{"vocab_size": 4096, "norm_eps": 1e-05, "attn_scale": 0.125, "parallel_block": true, "init": "normal", "init_std_o": 0.0, "init_std_up": 0.0168, "init_std_down": 0.0, "lr_mult_o": 0.673, "lr_mult_down": 0.7, "lr_head": 0.00738, "warmup_steps": 200, "schedule": "cos", "seq_len": 1024, "train_tokens": 486400000}
MLP neurons of a small language model. Each row is named by its layer, matrix (up: input weights) and neuron, and shows model dimensions 256-383. Each number is 500 + 50 x the weight over its row's rms, rounded and kept within 0 to 999. Numbers have three digits each.
A block is one neuron, or neurons of one layer that tend to fire together. After each block is what it responds to, as a language model described it from the Wikipedia text at the highest values.

L6.up422:467445522535487567425540453492608487607446416463505551467510481419546483619459582468433510525437434497522588581546497474535489404474532610475545468534516485493469488537601631533538448521408587464475508469545555558484491531511543497539502485467512520460467459498405475516475538519439423535510490583533525505452515645505464458501463457436475472488514555496490586495556462495483557556575
L6.up1054:458460569490521585510396564437509464446533481498474494467373479471574486629504421518470398483482362563508407465445461487535461576557492463515530401504585423411426536482526545511506494463502514532505452458488532590522506545506518515626584486474446551487510464488475389550527443500537481464461445496540435530513510602570456464539471471462520509516556453584477463325479434628472528545472
Responds to: Year start after dates. The first character of a four-digit year (the 2 of 2008, the 1 of 1943, or the space before it) following a month, day, or "in"; also a few stray word pieces.

L8.up295:503585493508518507473565529520457484557482519519370389537524498482527625417551512425450510518483493465526510473492485443514559459504485403444525509495446575438470428418407527520443463492420542398507536458595554477548477544479505486505609536525487509396532468490513457492493427453500547517647479535546488448508486523474492473513475486524522551487478529406467514476493461513493539459529
L8.up377:553504443466514565526485537451476402453458516594413593459457465437542429461536555552547503472528504542588481479495405517570430427484493465543530497465518536419521444620459397454453453441592486543532556500560497494505463506550600501498524612597464427408523572554548619519495589520443568560509550616439424491351525426567395565455534546514518509526502521434588604535581560488478457483513
L8.up635:487512468499500511431504479507468393558494530515513455462529511493475419529545417476503435518461469504486517541461526444483533406452558376454539433420450488590445566551509523437525524568400482501533481505547435475535441550512576551586573544433484490463566536469500482519545600512456437503490497455621471580536510487583536543593524471484493461401565444514465609539599475471417479599527
L8.up948:501510452472571445533452553489488503515465545512568540417546534429444504573582484450430521528507522518498439453514465477589477504374508530495530436531494534483461433577476473451532571494443528486492558588522489548483481569462635482445522468543514448454466538516471579529512438430499488423454582471488577486484551476510559616401466498570488496485577401545534524540492457607409551568502
L8.up967:502422497415505481475431450524515458496573501566445552505536412481454591481480550560546423483462487448556479541478513438547547511557503461492507516402507530564541503528533430421399538445499447387465463546551447524464539487484648506461432468569461439543581499510500641542530531500468531457514474499457504507502492550570466449491510546593534477373502408490489491465555502518440506485432
L8.up971:486572537444574515498494630528594567503559436437513432459500500500455464537409527406477433557444452514558556542437544501503382509487529416521439493464491524486494547510505494462457522528492516474579504464569543508474482570544581493545464410534500433500535518526482420485471445471433448511486487497507474509518449463487496475569537503432477433460473473540504381577556515496453555447472
L8.up1230:561531509538470453442523534589531550462476523462535575503560401471532468528576531484484551472544504507509527519555547391496500567499498563545434407448535538426453479512431509494479558456631546467400484458497442426470482608395529490461545525550502439447405544464405482590482574468551516433515459446545493482443470466503473418466452600447561492564474459499408427553498464666558534506524
L8.up1524:399498487470446589578481463428483444534565493545408524410595538476523540552610492539512534449560459453470499495442523584449531530559529493450547507487585533526538502492539528490519443490466546516529488413470521415527484501494511497493496560481475457550526460503531509549486572548371479517470467463501516510517452427519491572520477534524538463545533500562483520471561583573386531420436
Responds to: Article "a" after verbs. Fires on the indefinite article "a" after a verb or "only/just" in quantity phrases (paid a heavy price, sold a million), also word-initial "a"/"A" fragments (authors, Audience).

L8.up252:531568524519512537489542597452466522479481545571578445454529503509454506439530571498549506544504537513575588530433504552516491482541496513525547453489559532524555512557474532518552415458535564448439488563549526431392499486488479456528544558488516542557473590486448489499455548424420506583591523512559369417502639492522525414532426570458535473501564527534498429433456535444410503427518
L8.up401:500460576548516580406560605481490500459521573454570523505491436506499527472528517497502483622463490499469482505486522486502462443538573454461525430493481491543516508648448389454486479528437525521498534516562528504417494467516378569571465528460458446472519481521468537465361528589541536545542497453455503490443564526573534479514510558412477502502510471556518503433505524414462535480479
L8.up479:464505444445419554552512521526520465499480520510534499555468513492522540502556486528455525448525470497564459564440516489442502498452481468503543446516559516525534569359473539499468487512464542479478458527465514499438548501524561576416549436484533449578497555501521534465559447388409486538547456510534458512499530523548480526528452509594497519469473507452544512543506544570541451499478
L8.up575:441578419521418524475598500415526409505583494485486497459544521461510443517500552431637512614393466505522472496564449435542536479522475498462485418488475519546613431479495547380511478589507488463465527482502429434465449451553445474475498483433550507524478533435513408518471507435551517543609493460451454512427485510564485511485459498506501503546549488479698454543501492482494533489488
L8.up866:458474436532464426474480488453498444516554507472590464398484509454519563469521402429553470570511447517521493529475489453509487509533432474500491427536500555448567578536484449523501486482489512490503400538468532476615633599568536459428570572472520445500512517482375483485498473448377428539436532539449484459538502589455576592465565408466525516529518397596517510517422471518493508645461
L8.up871:483426528459553503495471642490447443475507514573471514577563591484460529527487493438464529414466479573545498461545475468524478486547460465488594464672529531475532542476482523505455445531515527515541510613433488436505537506527571556557443474477439540456480477535463521489555521547577509512525469554482459537511498538386501512483449434382524479473434406523432401475471448508429492457524
L8.up1072:533459463510520378460432495528485450563580491471449495442436529555579550531407592474505505492538550518579528483414493438519443472574546514558468528538597488494418523501521519537528467593508503516509529555511454414562474408533511563549515502432350509566497418428532512524544523441496575538503511494467400423450483582511523549454471499422565494522472567494461466543575557488556451516609
L8.up1331:479479492422483536502413442523460541504499532561557541494501467525489516483444512527457455567456512444562486502598399468562550526534488566563468467444456565593519521535471490512496517493454486544527454494481559458556556506425530468579501493503453527549474548427473519555482479434507571531508449513511446545488475538480552461507528445519567503538459555548567493494414451591463404498486
Responds to: Article "an" token. The token " an", either as the indefinite article (is an English, won an auction) or a word-start piece (an|gular, an|alogues), plus occasional to/based.

L8.up372:525488468452399477454531464397564475536423549490514510474556435475537569565547540518469420538461490524511474565455457474602546537429490542546517575467506497450487464497460540421555544457388501482502472533500473466546440545503451464474481450425523544457411489473481606460450472425568559525495467470532532458492507521469513556423458557440570509518598547458614569509497543511544458424565
L8.up448:535542526500502490503500474481428437529518527541560489451507457490470511459533493556419460509480543412611482466519494464466492472562521504468470536429554457475485483442434410532545423535607466470496548479581559489527590488452472477458433489514466431523496433476529491525524535498468521562563525559459566485488449523434514468395539560538543492527327501421620488501496480398609506506578
L8.up478:575480516495480538521504577478502460423535494430576513523483494445479351543547498547565516488426439491506496403488627531499470506469481526491537500542525563430470466446486457542552441511454450505528557530496482576564456502545589539575613456488541577504503496548496528520513472584560599523451451525537519487460518565542537510572440454548565418566456503535553562571443543532404481537481
L8.up519:433436485499466451495562484437566561388429456468545502514566412475491465521582522485489601532449540560519543457499404586515505526558453547460448463440505496383542468503403461518495566484439501459531441594520462473482512463585492614473484501432523563490479577517404533449403459492473562523487510428570529480643481626520481528457479568520494531492557510519575471501565495506489496351582
L8.up683:501569526516369571509496474455501467543504419530560541464513538552496605452421568495528483574430386392411551434565524524490529476568539428479523499518510586487418563502474415543547510484467518514538481517541540452573640527529525576453555409561511550475489525539451507625471524530525481542525491487559502472536471463501517430439396487412493617417456598370546571422498546450487435541477
L8.up1439:518437430438511553549490505453436502446551474447480488431401523530482563505628561480471535450602537524442513545584623482444523502542490519504485543502496395513578593499475477492490493564516499484466428503472412449516561450553525413507472436473568468546400553450479549508491484450418587466492423520496399549572432459513423550493567494619405614500518481528365585459528567480503558463524
L8.up1452:523524480530425542498505428546451520617585515551481538479611442443457553564484481480455512492497536531575488538447443416486540536538467525511470524516485550436527512495455498408472439490510548483506419455547453303499524475529482413515557456516539501488513432569499541611434463488424451558504455485574528526478409541622408514598537522469522538495423449437449564431466521529488559514553
L8.up1506:412510530466503494520493502488445430448471477493419587537547495524532510408531512494497453559500575649405538457512540522441510573539518416459508501517509556429548517399483396535556536466533432518462507554503478434453465556465508504566535431489530523430494498502384457518508445479500554589437442514362490535469510491443547535594470562390461491456489502450532546410586479487499527474456
Responds to: Word-initial first pieces. The first piece of a word or number, mostly the leading 1 of years (1990, 1878), also Th in Thus, Three, Thank.

L2.up242:521556394473503500532374407453626483469419410448487502471566446503443512535526475438493567473445503447519439391439453488581524488431451516470538600488537532599396479471413494565637485484477500521500461479511611435408523484447501531499506508480503569544491486589411470469490508446475510506448505491539474489476532555495589526540510517579522521506566487480413440533548455639458532480461
L2.up1131:493542377601505520556487553520426521607409498440553402532518578456533524493405452532516557479423440498514540437520438440431499488510493542434454551534526488462448516488458472432497521463456552487553539498466579453544470497490540520486553513450569527596460420493348495522561522572458489472420576445602467445480503635527596508566522490548554487446546502460595493499517497493491443549540
L2.up1318:413385492449526646492546504581596442455492533552584473567516537524496396531399552437580523380515472521525353528514473436472506366478568476453384500436527536569491493492461450514490517466510555483499563525559535431453490433513440639485468502516500588475516511538435558542509447412516425467441507468463469564549496493501430480539505458528437537509531516443560481487639564478578526500453
L2.up1338:532517470489437563508526470482576448521424389520501458427566422458577544495509500517518494583425477542464501594551520504475537468542454487436514505480437469490522517501530510455553532446470551460531529594470465485392619528599512594554530394511477507480459557418556507498545540578503471472515427486526476485475494486436528559463508516571499510482508440596488514501510456546442456507512
Responds to: Word "as" and A-starts. The word "as" in roles and descriptions (Lanter as Roman, eighteen months as a Marine, "as addictive"), plus capital A/As/La word-starts at paragraph or name beginnings.

L6.up1103:560404446436507416470475539636556590413411565543522455480513490546546512441513512501516464481454515476526413475497431444492477456454546531543465484546568459587539520527464504496466396518503584547527466510538530547397499412461620577450492429453485548600523513474484482583549420465552511509467485506488403455412537517459509428456473498491546551520549530522459533481514473437460440459595
L6.up1405:531463532412560480439504527528514533490548527546476456521520484417554478573533404576453603525540486520484493499487485481539497467569465564432516532475496414505596437525449494436510461572523463572417517410560482474522531502647575532518491510458426546436514517504460598497534364495503522455576553477546445526492521495514485541471472473449480493465457473453471457531510488599534489528512
Responds to: Indefinite article "an". The token " an" as an article after verbs or prepositions (as an, in an, is an), or starting words like ankle; also some mid-word fragments.

L2.up370:609437448461563490571498518560499480423540419482505514476517421446522523523547462469491514587466505512487484505570528623474436484527469509523420499466517552462512565513547456486473440556420463454521537474534488456512590483487427567458498523416361508462427436496499446476485567459529565586614491508547471435495477554460569534494502554478452434460491422504553410475463568584507562481460
L2.up862:553496514414534557507523447520490461520410584476452503481518472449574478489504561461427600472491507538490503488413453629543496440520532566491497475477518530501463506491529560485482453580440477517585561545511400504491570489544452465513550564517439532481544477417485564504547530476505476544578553463386465498423513446508512463563434444487490475523581533511432506457437541574535457547501
L2.up989:460458568536503480449454535496464454443530516474449421437462481536511523468587532471519461539430458514507528601480475471475555458510547463476365485502466491509443500546591486414570489469557514525476537429487500461479492434600549459503537540457448492438514422519483458540597498420544488594513550599529368456424481546499483555597445413474547500430568563482420501429461514493463479610495
L2.up1489:584484535429534491420476519512561538526458462530489540375481551517567467519468462485432550474422485478519510526598468486532499518500442438479491510463495557440652600470532527476488437520482573543549494555518493448524505527472498608585444471470466458523563488504512464517464514468526497532493537632450535481479502545546580581426487525537504361513449424523556525478468584486500547442518
Responds to: Word-initial "an"/short pieces. The article "an" and word-starting pieces like An- (Anna, Annapurna, analysis, answer, angles), often after "(" or a quote; also single letters (t, f, m).

L6.up373:445537509414551510447461494452515444520476471510547477500412514554511519554598519446507534489564524439485480576464442469551544537419487422471535437530479566538470531539517469538458434397541486596541473554552492483540512511496525597467469398411553515462535448537478542475476546541429504510461440457522442414528498560586466498463563554419508453490510476474594604588496480539460459495391
L6.up383:465453553505526621526523445510530503544517465376391508585506533514514491516448480448452410478457452461602429568432515417472493499440540506462443536584483547547505560595459469581423470509489568503396505536531470489524540544511526522529389535418594490460503537485483470506502500424431581537534408451435545525564471415481477455426526506510514464493481493446507512516548483483533505579485
Responds to: Copula after subject. Forms of "be" (was, is, were, been) right after a sentence's subject noun or pronoun, as in "The race was held"; also "angu" inside "languages" after "l".

L2.up767:351434486440442583474543497456440461482522415455458525566457518520470529513518509510529490471547505570523438456465530457544499595459443518579524500452615569386479516436462533587535474563486498455466477521530500407513466487451486524422457491461541553451500565479479590520447459555539581497583522546553430452504462385508498451555533515506545475488514486478412493385536503454508567511528
L2.up895:440580581504508501523466518379536503573463514514544523455431462526455486448570450497541574501484542585534495523544509490465418422512442547562500402535518497558466557564455566533548517522471517461473536436484468388500545442508481436481415440506484461500468479468459453546401415489543428526484594424489561451571494472491558490512548540509447526503422437604483524442529545491524439516475
L2.up1133:563543573528540497580483483472470444465474493535514572485443578405520507494484629532447502510567584496475439506555535535514462478451493445511493488492538555398577515569515585507446527538423509611538503546578463478450516478491583417521505488478405505551502535469470464563644489439487490490481514471463358463547451515476507487433484531423536547462471524539424532395505519544473505453517
L2.up1344:498449520454563473521489513485426488486432525453551558519515477557453521515553551492433592448543489524486516465457513534598434489545469436567482564502531529578484450456509508488514567581514552494506542519493445504406471507519535551499498495542492432466540521470491529433498424525460538544552454475476506529436566360457397481487513523398414488431557501501539556419419502551532510567554
Responds to: Such/known before as. Mainly "such" introducing examples (such as, such films as) and "known as"; also the digit 1 opening numbers, and word pieces like Con-f-ederacy, rest-aurant.